python train.py --norm_place="pre" --qk_norm=true --parallel_block=false --optimizer="muon_variant" --lr=0.00318 --decay_fraction=0.577 --steps=6966
MLP neurons of a small language model. Each row is named by its layer, matrix (gate and up: input weights; down: output weights) and neuron, and shows model dimensions 112-207. Each number is 500 + 25 x the weight over its row's rms, rounded and kept within 0 to 999. Numbers have three digits each. A neuron's up and down rows have the sign that makes its largest values positive.
After each neuron's rows, "fires in" lists the words (lower case) most often at its 100 highest values on Wikipedia text that the model never trained on.

L2.gate66:488487493461507509545514512519539489482538495481531503472460519473500540529514514487477503450450477533529535504480486519503485544501521538488509514528508503513481507519501510492508505537515472511498495476486496532563481502493467494480480467501487526510503521482483470507539454508519487473
L2.up66:521453489513502527513521534481479489508508493508475513498474519481446490511524473495516481529482460540502507509523445497524530519469533472466493509508500490484455522529487518439516504501530491481529503510512511481548476517496496459511500512518511467475527487521483472476483532541549464511
L2.down66:499496540557499503521479528486471490499515525501499488505532544483511522475478501509488517505500492533463468479504520509483525508495504511515515490483519434505488493460458506501496526513500488532462519482479526468498494497538527494503540468485507496460557462511504482489459542461449503481
fires in: "first", "next", "only", "year"

L5.gate607:462531489474488504550523507573482469540484456506450540470510500476523476489492500526447567465515506529480478548428517523561526526493477487485488522496508470505502464501494545444472535532518536470496512528492511490521455528498502470489492459517457500496509518518493476476516495491484477449
L5.up607:486513497497521530485536494492504486542518469483462528500537499444511522532542491506511541497514501491537474528538517486526502487493524492447489446486497469534504481477511497490540502479500496469455481492522534506521521550497534468464515500518490487490512484521503505521486555463530527513
L5.down607:514491456495502518543550479520523514502510442468481506483490543488492498473493515498475511507501499469502506525462499535510512451497492537520491530514525508513490505571475505499544506483515556530522517481514473539499511492497486514525511473532521487483516487480478488508508521496520473500
fires in: "by", "of", "in", "upon", "before"

L5.gate549:488501477533481521487484528549484506482480523494540566495508531529468462485534472497502526473478463470501527476461512520504451526477477479465538496508517492485520512515498445530506538489486498517479492510509505458477453488514495508517504510529487465508515512516503502502474524492509540507
L5.up549:468522507533481522492526520490482497472482509488527562486495538489511468490499497485538495505451474515484494468456520491496495540477454451525539541471511523488494493548481478536545496477503487472497477511488514462438540516506518498528539502536528519487503523465477485517520520519493522459
L5.down549:515515498503460502492501480508489444480509514491541528425520542517481494512489477492455478457510518433468479497490485494517494505489490517491493455526511496493494494453491488508504528457549480518497460503502498488506481474507467542485512490505492539559516475490520489428493509505487477471
fires in: "for", "and", "of", "to", "advanced", "in"

L2.gate195:502572512521469489510489498521526542523550540486529493508565496493496512514497487435479510493486487494542486471507497577511523478468531529487523479522530477500540505486495535487491518486490475526476470520498499493519488492529452468529505513503511492487450485530533491483481488480514522491
L2.up195:533482527464528500506507458504479511464495484521507514489530459492496484495486514460527494469480492492558504468478515510469507475512518523503498485480468500467547520513516483501482464471482494483475496503489524496496487524483462509521521489488482502525483453531504508514462486495477525492
L2.down195:513507525474453500473457466536534489497525505527513484504484492489523506541490487443525490520479463497507498518470465548497458510455529512504506510509473466484517561510499528540490488532524502490476503471490520508488502506519471478503529567525539519473503487519517505493494521526548470480
fires in: "three", "two", "four", "eight"

L5.gate348:509506505503468544438510482514515494464514514503483533505469527532525491509544540501475504521490479454522496518504492484517522506504490508502508474486468510528517474472508503484474474532476492542503527533492517529495529506501492519488512527491461488514497457501492483478519516488533519514
L5.up348:538514521525477489502520511500485528493499493519530450510523481457512553533533477497507490502509479531504536487506495520469516491504497461498492477458520515465488517499496502458505509433515503500415520498523495517506496485496476438486467564507443483522507501506486501535509512505477492481
L5.down348:546483525450451472514499491452486434521520493467501478479469508519503454485467541511471480524523537518490495490515491471428517489500478497557476486489504505522489512479460513517547495500498525473535509538490511517480528535526508481503432507470513482554524500482468481486492485527492505481
fires in: "in", "of", "later", "part"

L2.gate331:484480516484495524518514492502472505487510475442471533521557518495516503526508472519444487502490485537534497478472503486490544496480554485499466490449498559501521443502465536493510464454472462479531521504496465487459487528463477532497522499487458512499480528516517503487517496548518465516
L2.up331:511491505532549489520535463514489526483474524499472490508494462525463467494506495495497508492514497477515552460479531524520532504491492545525494517497479494563482460493534490503481523506523544509524547504478489524486466490505516535493469504513507485522459485542506481453488466483468499468
L2.down331:508475514516497502481515462515485540550486505548489536522484472536510503493473484490518507518504484452495550476513544480516494487459468531491478501510534501506472510482507523537478500521539505490488510508514536518501501457539503530497440483498497513506467522482490490505499525486499534467
fires in: "to", "from", "through", "on", "or"

L4.gate301:492497535497511538525565504499519517518524472543496564522528476500505521490469500479485503507493518554502491500475490479488450528518512542550531533477507507510497486495499542511533490548479486467503496504490487521490498482530488511547550494489493459539512516527484494504494498492506474488
L4.up301:531514473525492519476526511490484488538550542516543511511477467500533474505477467481496483513530505482469494487499543533461526498490519502520459514479461513561519501492539526511471481464476489510503481524508506466465458501515478529471452491518510539459501483557495534506534480485486535511
L4.down301:516494478521452523505497538528543492490478480499483535503475512475539503483500528481511490490476515522526528467521538524501527504478543476504493538514479534548518506482524502500488494490512494479473515457457531475525528487520513517477478479511474520495439486499551500492487506504538508468
fires in: "s", "when", "if", "ve", "m", "while"

L2.gate419:507485482479518508530528502531500508494533492523460529488462458464477439514475483516475514494519470479526510505510477518521527478548507455510498495462499485466503559534474456459491465483477458515525499521521475475492514490502512499490508534476520505472494489519483499476548535515479481515
L2.up419:481498481520498491487493477570496518496494519464515481533540525493517530504484498451441530537503558515536520491465483461527519489475499487476486491490486511509519519480512540478512502511487512503495500526490512485511507496485498542484543501513483487493503456516530527507471529495515547490
L2.down419:473501473490520464477489482547498493513509443485460511494499492531505523501494487469503479538528502468483502509511530511478521526471494516539500537561524527484510515502490564486470482423512537507527514446519541504489519482525501514513472513497496506492536470522526543521501526470483528523
fires in: "until", "during", "following", "of", "july"

L4.gate332:551536543472530494526509483488502482458505499503523521545488527474516483489498487498503440451478517518476478482525495511472486509471493491478476478503539432512537473506492522491457507501495502489493500488513491506464491537479528539531495441497500482516496511515503467519543462487570508518
L4.up332:545545495509467509482517533541518520494495505524487466526534499482483454507546469520512510462458497499471533505483486554486481511484450498443492517513493459493548512472500491476470504560483460482507542513519507460521501542514546544470515527516472484515470536517462495542513477472536501554
L4.down332:504529507513490500525525513494497526472482480506514491502456514527454492514526474511534432480497489487517479447505519540494501511490480505489523525473514480492513511481476487502460476511508467511493510514478481495491437510525511523508483473506531482520493496506508469516461502484521523498
fires in: "would", "will", "to", "cannot", "can"

L5.gate237:479512496503484501548521535473489479565486478508500445481534540475508494520458553517516516499452527529501531510490527481475499470532496487501524462510508510483487514467525467495477510480509479490502492497563512516550532541462515524527512519461500514474520496482525528531477491510517494568
L5.up237:471471495528502501500450477491506503495482512502496521514488452505482456481472518527477522441450500511539492502449440543521458493523499533496517492478494524468535460511489517503493498521526493489481487451480520514489509454520521501529499546499506511494470498492536474569526545528496497527
L5.down237:480449480455538449496502500507447476501499497484490494529479473525518472487534473511488498517486490454515527571483475519478478515466483461416485502475511480501489493474510535481465484523548473496522505493463493498488445474500518528511496482484494528507514531469483465517506527489493533504
fires in: "from", "served"

L5.gate446:531529503516517515555487504497499509502509473486538487498541497570516505472540512482459481489480503490477530514470509486495507510498491529534498481498492509516510513519474462479514531498473468500520501442507476504504509468482502548509534499495472486499495475506502465476512562469494540469
L5.up446:521489513500475462523501550484511488481545460556525497496514529469552462506535528499528539489479502521507489499474468464501534457493462505547502473526490486513501535475488463474465532459506520518479506513503494501508489489523477534505501497506479514481482494469526513492516525481480471528
L5.down446:483475488497461549506480525508511489466499458498502515544498472516538479500506508539483524493521535504525517499476523467510521513494512480536491515498488462494480529470483453444502510520498495482474497462494512494483479464515494537494469499522445469485500490496479495481508503503490502476
fires in: "one", "that", "each", "every", "per", "1"

L5.gate667:615530559494478519470494526526493453499500495496492532474434507492470561459551446499508471493483510502533514484436468434495503561503475490467522482491524512480466473505499448511486518485495515503534520483473492483479537510549531504513517510558475522521472492510484528509534497497509462484
L5.up667:491507493460512495475521466515528543508506501479480468499497461502499479491476521493489482511504553521463466487471512482547504506531515501538525494522448499494501441503502467492524455519488450477483516498498496492495495540455507500496476531474532502513460541522515508506486476525522532479
L5.down667:560509499507527482488503456512541492508472478497512483497485498518534547509525499509508486508533429488495521478486498480485492493432474502496515504453506488493530498469555504569487481483492473517500499540507456518484519507503494503456472493555489465512515478534469477490521525480527514499
fires in: "would", "can", "may", "could", "will", "now"

L5.gate95:502511506509484506542481498552494522485527484501431571544468538517506484505490457490471511531499519432536493489487477511507475485531483515533499504493491518522517458484488483509547520518516513499467530471499473481492475495499535536514484509503538511470485508488494504518511501520487533485
L5.up95:469507511460517490481473464496489459516441495484483508481480509553455512520524519478540502493463477506521491506523515469516503500520522497469529513460468515484511506489470490506508545520571501513508521502455479474480564493488503477545521506490484491478535469500507505490493521522480510507
L5.down95:518525483493514474514479487499481484515476504513495479446509464485484503513543516482485515498481487543505473559494569469525521494488504518503520501504486524509485517498512511485468558480524483497503536502470524483508544480484505508493456513514501505461510484521538479492498486508461499488
fires in: "of", "when", "where", "near", "during", "at"

L4.gate232:488478494501475464506529531522539487500546493483481535482473566493504498426511495473465472503489474505523537503470512523535509499509427475530504512490481468545491489499496495452501475474521509536547481519535521486515512506524477498483513495496517512504498510494521490456507537486469571496
L4.up232:526578533445519498527536497534470488534503457523488502515518469528469533521503525554500494526479513498481484516475504511536485496508489519504520491503494481531520501479464495480452478490527497495490531526461531497455505501480492499533475511496486494479575495556498485489483512496473502499
L4.down232:507489516500490515517526441519515569491499509506480549475532520467531484483451503504532540457551482500502501529512523488473529505505523514499500484532472555468494489524529477509454549518484530498525496461449536521515496496506494467470476491503492455506476507492521495535469506480449470486
fires in: "since", "if", "because", "while", "when"

L5.gate240:530467467491504521453448510475505507487511498522533510508513515557528492497507484491516495503472520509541581535520491486517532524499498524502493496501475505508510477512519479501512498497520512465511493466496486500504470449506523494515491462486531495469486486530523503503478491513509516499
L5.up240:480471516523537498523567559445457491478510505479520489547547496469469449484467507478492459511506504500490503487524486511479507506490517538443518495447463522487484489488477472486494477482541501459528516480535536509454510524497510480498513507508480513541495487488487499526491480495520527503
L5.down240:497499533525461467509528491449514478482498521513504470526544542506498541517550525495470496505533467507485529532531518455541536551517508505465492535522503524533493469526528504512482463482518528505480500494494499476489539491501495459531514501487462513560459462468546468500519528520484511506
fires in: "6", "life", "born", "7", "9", "3"

L4.gate345:483511498479508498513521477451540500468541488463499505514531472506473495495534480501483515468549502456551519503527507519491522522529530530496481494477479467524466541513504495468502540472506486506517538482463452545484478518506543504489474530488508477497507479480501534487451501458489521522
L4.up345:536457464550499436524481493504489497506478473489490517512498491532492465485540485488521495501495490494494473514524483489499515505509475442535555498520458491475480510514482527527499535472472451457509538507508479500512515495503492514497513489496479488493466522523483518505455494510495500544
L4.down345:493482516505506488534521464537506552491510449499500513534505466517474464527512477461510507443537480460507527492479508500527471534499489573513585461495500474509508514514482508463521481509524523466513492532508486542520496531501515504518453476505533535480493470466534549484486517491488509551
fires in: "on", "of", "in", "obstetrics"

L5.gate656:460535508512523506545533509468488466586537523518506522502555508541501500507503511474487492500509494511469494526446489528493524492458526497515505486465480561546493497531540471525482456499499522523492464519471496527506486523517455474498497467510532527494507501509461477495467481528496476518
L5.up656:495527475485509515492528496486499507517482512492487501477459502458524542521476499509499538492509504506501509486516535504468533470475530482498480475506531513533533491484478489528459472503539487460534469473470511479460487556499515541531492489463499538498525502462498494536538469512487535498
L5.down656:488475489513471530495521473485520531532491540491454471499484497481505525485497504491504481514478483478554505490517548525539484543519487493522488500475476472528478503508454477480497518479495500476503485485485472490491486455494504474453502511504504490478456468516449525490482559486503496476
fires in: "to", "by", "her", "on", "specifically"

L4.gate227:539475491554483541500481519480503495499458477519469535492521512508483483509522521477491449477458460486504496491462471556522518515487522554464541515471482475449536501490526493501533533420497484520470546514487510485462483498523483494529494511507507521475489521515496560487483509463503532469
L4.up227:512520464494513500488487519529504455501476472498487501485482518501451439487534510492533487523500498526467505447492534511527477503483471505496520524468489501530503518492502475479461492520507501500509535489522501501513483481529512552531496493510527520481479508499509485492496513455502479465
L4.down227:508513495478484491483507493542486541518490493453488471509529445473528491495495527504443540473526485519494505519520492497475487501515506499461528512493492500530505500438495538567505546469542505516502480486479509511488556511505487481501511484519492486499500470507479511481484506507510493514
fires in: "this", "on", "she", "he", "one"

L4.gate264:546478546503508465518484485464479523485512471453445475498524462475524497535476479492488518524507518470486520475477516540495482539542516498491493500546495475469499470473501517507536520476526499528482560470538489468503493463479486548489459494539450487482517512514533522512460484514505481477
L4.up264:526506493479498529560472478486518468505497502500531527492519530496449491539496512510538491489514486494505438501526496525471505585451486441501524529493497498492520503510485487509497483505477491502538498509497515461483522498501510527475481487520515476517465520476460486541524513466486477508
L4.down264:543498495483475506547480524521511519515489502523453497475518473488449501526464485506489528500490509478499501505484510544466494534517548484506507518535487506517498524529514505477471484478510523496497510472570506510529521454504463522497468459521465478475494518481495512477507496477485507500
fires in: "one", "ian", "each"

L5.gate49:463476538525538510497514478494512523470496524493475481476476522486498484493502458506507495490515543494532482528500539505498520485505508490530440497527443501510445526459541485525477496485501506523496474529479500491489512496494507510481465468472456511502499531525525528522567501521483491476
L5.up49:561493546509525543506513497497505562521455488487510503480484493495466476481502489561483536498498545518488458483504460491533511497504502503442516528511503521500451503501518499516540511479491487498510494470526475454516509505543469480474465472490469461497481520484509500513528528529512475491
L5.down49:509515474478504490520511484502490560525460516476500561583509457447491542479511516520493481519497532504482514456478502498442483496513476482536524524477542475503535536487505523477476478502484495491492522520512506461524490467470512489517477539490500518492506452500505469494526524533507515483
fires in: "to", "into", "the", "of", "at"

L5.gate410:547474460510553484525492483544517504514493538504446498531465523487521449496508507509496508511467494511498486540490524485477521523499489486460477471462530490545511472475522480497513515507472462506490524504452470454516485487482482540545501475540508495509524551472480553490525468489480502534
L5.up410:499501471507481508533487463514508514520506503537507515472516499481525512518515544474501505516480511553503493526528514476504478462550513505523508511569510483505518488489482527519479508499476438497512510480539529528505481535499511471462494521515503480524482510492520483488491506519529499486
L5.down410:539475528522461547485494517505461504477504497468470487553473497492497472515529500506508549497494539449557480520495524496502509489503476485516491471467534501422509511483478528482507497501498507500513502577471502522514525524556517499480510491468494472477555508456519466502474490479482465509
fires in: "well", "part", "or", "and", "than"

L4.gate504:519478493513494514515487511487517525534472499493479560481474548524484505518492510524488509499488523540506512552520494496509501501550536492512498471500455513501499522490537549462488491490486475489486517504497507480475510520509517467500526543500508466517493508512503500536528508521506512492
L4.up504:492491472541516548542540492532506469513523478476553523505508507478494509483509550474525485520480526466504504539539515461524521456527531526538501514444500458521476531476507539549495547466506471514500527520499480510521485530459487510522528524485520525472458473507512480495515481464520534525
L4.down504:509483502488473514491493458517526507464506501535531529502489500453508422498471510531504498482538528454499528504521489480495504489470493559531475509484533545497499527512489502528485516480477511514519491508491515460510509556497504561517516501488507525447474500504499504527513506483493485535
fires in: "of", "serie", "singles", "s"

L5.gate636:459499447472483475504528477503494461508503549504480515507529471511496531518499485513453520500481472513482503474458512503505552499529455487558519508501518519496501461498523508488509552485492516489506479516506498529528533459510475493523533542481489505485492538509439465483503492496503497476
L5.up636:491494457493536503509514502491498498507514527536518519529468515489469491503526510514491486497485535515450461516506521511486515516478509465547456503473510445530512502504463475473492515469508534490486492497493493496539505493467510481484509462484489478448517516518488473551520474522487491484
L5.down636:469500500513564510541526480528489468500479562475485518485513481457477519528534522476464512517574484448503521470509519481512485481505492524549506477493521494502470466460542532474503518509506523506489533502470528468483504491527526518515456542466503496504458527504502506456506487524484458503
fires in: "to", "of", "and", "in"

L4.gate254:491502483492493520506510490503441479495487522511479538481505464527506470488503479522495485480444491511488527487480490496487515469506500546544503506505474500504513522548521515475543498498486500493501513514504519519521552449495511446497492501501489482516508517493445466499522481473493529475
L4.up254:494544543506498499533475469477471527545519502498499536501490464533461530511486501487525522536444507524513512542485524489441482515461492516501471491520476486487509547479473515512518456490486540470497462470500491536535572516479510471460510511512460487493491501503480498562537517501516510523
L4.down254:513500505511550512504540482504512516530481488501444541518495485524532494511482523469472526484515438505513502511485488447481513459507466501511447528484517533527481508519489530516483481526456511505499509509521505466512552492498498509451513525551463444493467482485492478501473543526529504561
fires in: "in", "of", "voiced"

L4.gate255:466507480480494496514525507528457461532493489484519471487523493484460459489477506529479524545513552550518522487493535539481524518498445540505486487476495506568491522486473470493539477492466506491504495503501464456503548501559494521516522470453480484496521534489491509517455487482543500518
L4.up255:505512540511477515509515488547490488501509466532494509526470495517520533486506506470499522518494510499487530533491487514517515521472495522457430533509464538500517505449524495513496516540453505527482506516500488528519513496450497537511504505500475533475518481531441493416471521536484466481
L4.down255:488517463549527481472552523506501497514492451509538453511446527482528540491497498516519530506484468495519500531495497528517545497464497488512489539497474511491509527484519487549542474530474511526490521524515521496502492461480503499484498473485501492484501460533464483457508520508484499509
fires in: "at", "for"

L4.gate351:499484468543489491491495498510504521494497517522498543544469493497485480512509478494523452508517517494492455543498506474507478477504472496548528495471477503509515545509521511491535519496486502536514504516556513438497466514501474458459491540469496507493527516520493456517539494440488490479
L4.up351:520496496476528457557483425464492467513476452546487533526493519465494478519461506471516501518466510532540517487502549515483488539492475500523468493537506527492524478460528544473502534520497461500439529475490474493507514474500513473471515502485500491506555530502490517513474485490459505517
L4.down351:509506512494534518506504487512498526504468467505483550511516567517498516519529526497492503539491496547505454511489463484514495468467485499480509481510511535526475506495509484505517478523518509522511479460443491480502527523502529514529506552533502504484501469509502532495498460498522527497
fires in: "with", "within", "included"

L4.gate634:494465497502514534484512479463460460515511504487471518464509469498484506470482482448498470477473496550455495488525485488506524507527493511458531474522511515463469469516476525492454462487455482487485503514464519454520525462511491503518470528513495503475514514541519500523487553470491497542
L4.up634:516450523498509494550557481493492504534564476481503496466498507455476468496524519504502464519464501506505513488511544490539527539532537499528525448488507479465526476539475459484488500455463497486508506576474525482499515484506490470517492549488526468512508485511482458492495500476521504512
L4.down634:504544494533531495511546536525468521513470523546511523479483466516492502505506499477482491469527488475533465497468539491483519536480452464513509468517499517502525503483521508509513443515501518531501511500515452493501485506519497520504543521506489457492498524509513450486533480492504513477
fires in: "had", "to", "of", "with"

L4.gate111:494483516460466506517525504501502478526522481539542530469482520494534516477470513519460480480474518501493518483512493476544440485574509518515498474491490475490485506491468508494518496536479516494494491468508521520491544515510498511535440543514527535507532466506541488545535470506517523499
L4.up111:520482479464452485451531503545550506533505469493517494549510500523503489456486508494461523499510465529514537489499496516537452519527526467502503486490499452480507530486508498482484500498519481486480504446503516538468537512511498501528468528466540533536504501512501472498518483548528484520
L4.down111:493496524494494470479495503473492477509486493517451498495514490485478508537496492511485526517484499516520512488472548502510446489509525505506526536525510461507510540486485522506518474468482522505472518495534494477483510506485486544535449507486473508471504510493516472482518439526478507509
fires in: "as", "considered", "became", "not"

L4.gate462:500467500492499506525507516492492506488521488515473488506518541490517512464487517526515462466461471485478523534477501469514454499514497452503488499507507539524506517507512497513508458495524549512510484480530475497497510518494465489555495503522485530513520467506537469522535517502540473543
L4.up462:512526563527498553465519524516502496478501497533490516521504514532505511489492491488536503526495494531508454508459547510516521551469509470496479451527512497486500526476513501503517476497484509482520532498572511504538504508506494472480487558504513543485448534505509516465514486514467466529
L4.down462:479491538501484487531515515528524484552509451524486509517481503500487531490483484513479456494474500469455538463485521517481494546511479485520543552516493524499486513473460529520484504511510524466530512495519493527529528530493494497518447538459522519521488494482549488524504490555483462507
fires in: "as", "him", "it", "be", "was"

L5.gate78:499466482485528483481469526513505503476486528482482473525496436509505477513514512518493564493523455482548506488499535519514501497518520519490505481482512523522474504567480493493500494526516538492491480531505480435501518479493513495488510487473495498476482533503528496496546523525478529471
L5.up78:487497538513526495512492502494467523521439538495486493528498490566475521470501504488516510498483535503492475492524559540513551464472535479514500505477508482484482504504519509511450535479543481498532488444500504495530537502494524509543535502506475463501484472524521497503517520497504456488
L5.down78:547482544533502499472481500503473494526507485517468500509514462551510543514502485506526503472507485540525504473482557488469499504531534521534525508488546512483509503513481538492487508456472498510525500498452500497492518478489518459514465472497464482503485517514555526510535544504497479503
fires in: "a", "an", "of"

L5.gate88:507509513529516501465563491498531473521462503512528448479500507513528505481572530493517498524497516519556514492496502520497522476473530465531455458535456469476526510502519497473457529511514454501497538509500508517504495485478493501553499510493521516507521479553465488493513508521526502522
L5.up88:482464481489507520490499526491479486500492507473497504499529501525486488547543532497528524517521493543510481466473506569473489494503513482472498492437491499512465511505512504509504533513490515469525484494517458520474477461520471505576487467489514496525541513509497501508523445480513532504
L5.down88:486452451485491511534508535485480534497520509516494490505506511493504512494488507513526538484498506504463497473485505536510481546525503481537491490486537538516541538500491556499530469514525524495504550500523508506464478542496484522490501463525499489502541498491518461500496454482500508529
fires in: "and", "or", "than", "to"

L4.gate246:478499476474511477475502516514487519492518533485508475489513489520530463495477515506492449487483490482490499497477520502491466510497493478493504514512525496501523479489509500523535491489541461502477522531531463492527519435513498534509495491486483477445461549503491534504495523485479516485
L4.up246:497462474520471501509466481505482458504489445514503531528532504505499467501527526528500526512507512491488478486485506539535484479468526478484479528481492476508455465480457520471503490491542499516490497494491506478535460518489506544503486524505470452506469416484461513481485514532492485500
L4.down246:484463480490465543494484488501480496506509491512507524503527478518520480504495475488476490563499513480501509523484519531513476528447507498500523490528486478475499506503460478482561442510531525480458486511488488494522495494482502549514496496504470497479481521485461525423516493510500503499
fires in: "a", "one", "da", "every", "an"

L4.gate324:477551521489513496525477505475543528467529498518523479512466511494493469504521522538469480500510520488522549481500509444504504526523486553543483443459527533493507469576516539495547496472512518549552501479497533510489490493516509507548484502532433505482529490548504550447490543493563487533
L4.up324:480500471511509489525473472492475500467488493503480544488514487518474520523508490537451474504551506520487494518499505480540490513484501477516481535475477468517487534528473537530538480527475494509506504494483516457495540426515539498523504463509488484536483489514551520488513480465481512494
L4.down324:534463486516545518523522535506499496520480420512504519490486483479512491494493553508478487487498522502506493532520485467540530502467458501531495473505512556457465501538478529529508480507499520508506526483487549491492511492518452516462530459500476511500472423571491523511522515449496478519
fires in: "after", "when", "morning", "upon", "during"

L5.gate456:452506498521512519507511506516431471507482498495539547543532502468534496487528464546512498478475470536497499479493483475521472499474537482541565500483482521527516477501489486513493509486474509501518449524517500483482575510484459480532489478495519489451480522515463502517563523503495486457
L5.up456:467512473511479527516524494515487490486474541481548507511508504506494485532481527512508502493500462501499519519480512489480469503481460542496510485522482531533483498490477470509478518475509474516465476514537518481513503510520497539492536518477549496488475491520484518478493546489464561512
L5.down456:486472465494518559509485476541477516496471556491525520469517474437488513522530516542496466463562465438476533472501537455506494519471450510549535451506508495512524477483470475517480498482508470449493490525525501472497515451496503479526471530511502481527510491483505495496470534523487500494
fires in: "on", "of", "in", "for", "about", "to"

L5.gate515:475523496518502516493520495518511524502525507504475503506488463551493462513523516522528529474459519491491475476489524483521539487486531476485527509476493537466511508491534487529488553513465525487508462533486529501483476487540497481524509527474506540462531501501532479496475527545468520501
L5.up515:503494524477477510520543486534502455483528483493528483492551506453506551537503541434507493475474488474459499552514485503505546489489513521495499442483497535508487433531486475487477487456513488502507517482491456538461545495517502493534533477524489523489502522523467473530500503481502527448
L5.down515:485457520490522482507520487495479499523449489521498516482580531458497527511503487497463503493504536533541498502522513504504496549465482482454530492445488479512487496486480480491486504524473528519525493522488490500475488490468483517497477514557500463493457525539521490508485503516464494500
fires in: "of", "on", "to", "with", "by", "from"

L5.gate660:483482492506488514484522523537520490515509526490510510498500491517522458531503526475481474538507470477476470482481537497486515471486466457517529496507493458480466477528527522537471507506448506458508497512472502500500477513501482487458495478430489499474521517518531513485509470528566491497
L5.up660:513470502485565486473517473475454506474480528526437527529463540502469488518495488453492546457486495501494501518498487515522492543460472503473493516439522472550511482480473524497489497526515471487518522474525529491510493489473496462486511481525494492501549529511500488514506516477535516481
L5.down660:573509488476464504509523491492509496533490484486479491475457487443526538514503500529506496458493494512507487437502482482549473508513478448520475517525526472497540543519524524485520527497522515478485491502491511500499516466485450492507473488462504475531503459483532483487541488464485520501
fires in: "to", "of", "on", "in", "with"

L5.gate640:486513508508540486513471489518529497501461516483544505475506486461509480475503466544499475520448491471540496505536511514453528475514453510477514525503512485487512496490470501524525521512480501490504507498528471483505544474493535488451478467523461494488522493466452469508471502499503489479
L5.up640:515522507475483536541487517478519513492487534522491523506516498465509464513485501501527526472520485441491466453484489530460495488504520494487537510540552492448481476507509460513474518489534511527503529581514455488478447515523457499529523535547468493524529490479489511481507459491493491428
L5.down640:472472542513491497451457498516517461448522519523541517480511555489478532535514516497559470455499514476523519491529526518470514477517472521492510483501507467473521470514477514489503508482504436488419529509513514488487490476504496466500469479449562509552528465518508484472487498512541462505
fires in: "of", "for", "playstation"

L4.gate89:500525468467525480481477468481499505491531476541475499490522484459504494488549509498496483480498480488518503492518530461470481527517497513497501465470448490539493498535482491483469492492494526511519500502573522517487552493484467461520479485527487539476492510513466456516527520493540525527
L4.up89:531512505501516493504511496502465506527508510485535520499516479487527501499485484516508495460479530515491518528458452505457465503513485506524499513552522464475513522503474485477494518522471529515500466480500523431508518501499498501481485474447475492530527515547523509519518550489520494492
L4.down89:521520504506513490504527519485500467506518515505483523487490497467504504497489486477512461520507512513494483496505542507560526491477435501514503464520495515542494469505516518497505519474458558523505559487500546508492453462492484499494481535517520474469540516514475502481497532494521513507
fires in: "as", "including", "include", "like", "includes", "included"

L5.gate624:482480531519503466510484490459471481486471537484521487511517516526574528508511518492476467520489498483510532470466462476495481513484523486474532486516444555525459469530518458525545487479514528533481500509515507523464504526502506512517477490502493447497501514454519493579474525507491495524
L5.up624:466520492493475471484489500470444529506474513544533452554496518509490498499513463513526498495513482501503454569492524497490528518494527545507468529531499495508491490498457515547527444492516543507502497489457513501543495479514514565495520427502453523486453497487496496481500471504522544504
L5.down624:503536510483520531473478486493468509508460492552497494482497507482491520502482489472539462543508498498502539550485502504481518517484536510472504519549485550494455508486513475521479469519523502557544459483525506486518498493478526540475462539496504463492436463496520510474480501509480512492
fires in: "to", "in", "at"

L5.gate475:484511472492464494526498473503507514509525512515499523499476505525472514522508545498465520479480483515491566498524511560469488492551454512439488537496479491499532503484512459455524475512486460502527483532472552551481470447561543519497486508492531557508470522495473521523516496501507516543
L5.up475:506516493505487478519539483564490532501496521525501497520470484455477521498524471484490476436501508506489543496534535545532447518490516487487510489491483491522540499479451514542516485497541483521499481550466528509511476448486498499496453514462471531489512531485519484487574511491471531502
L5.down475:506436562531477508516506508477534521489494479494491497505498473541487515519482509500528451504508512490523529488510507485495533526545468526540508532535491532493473527455479487552527476449494510494495545478484471497527499473510550527509480483494516446507553485464472506488569466543489477527
fires in: "an", "a", "more", "used", "considered"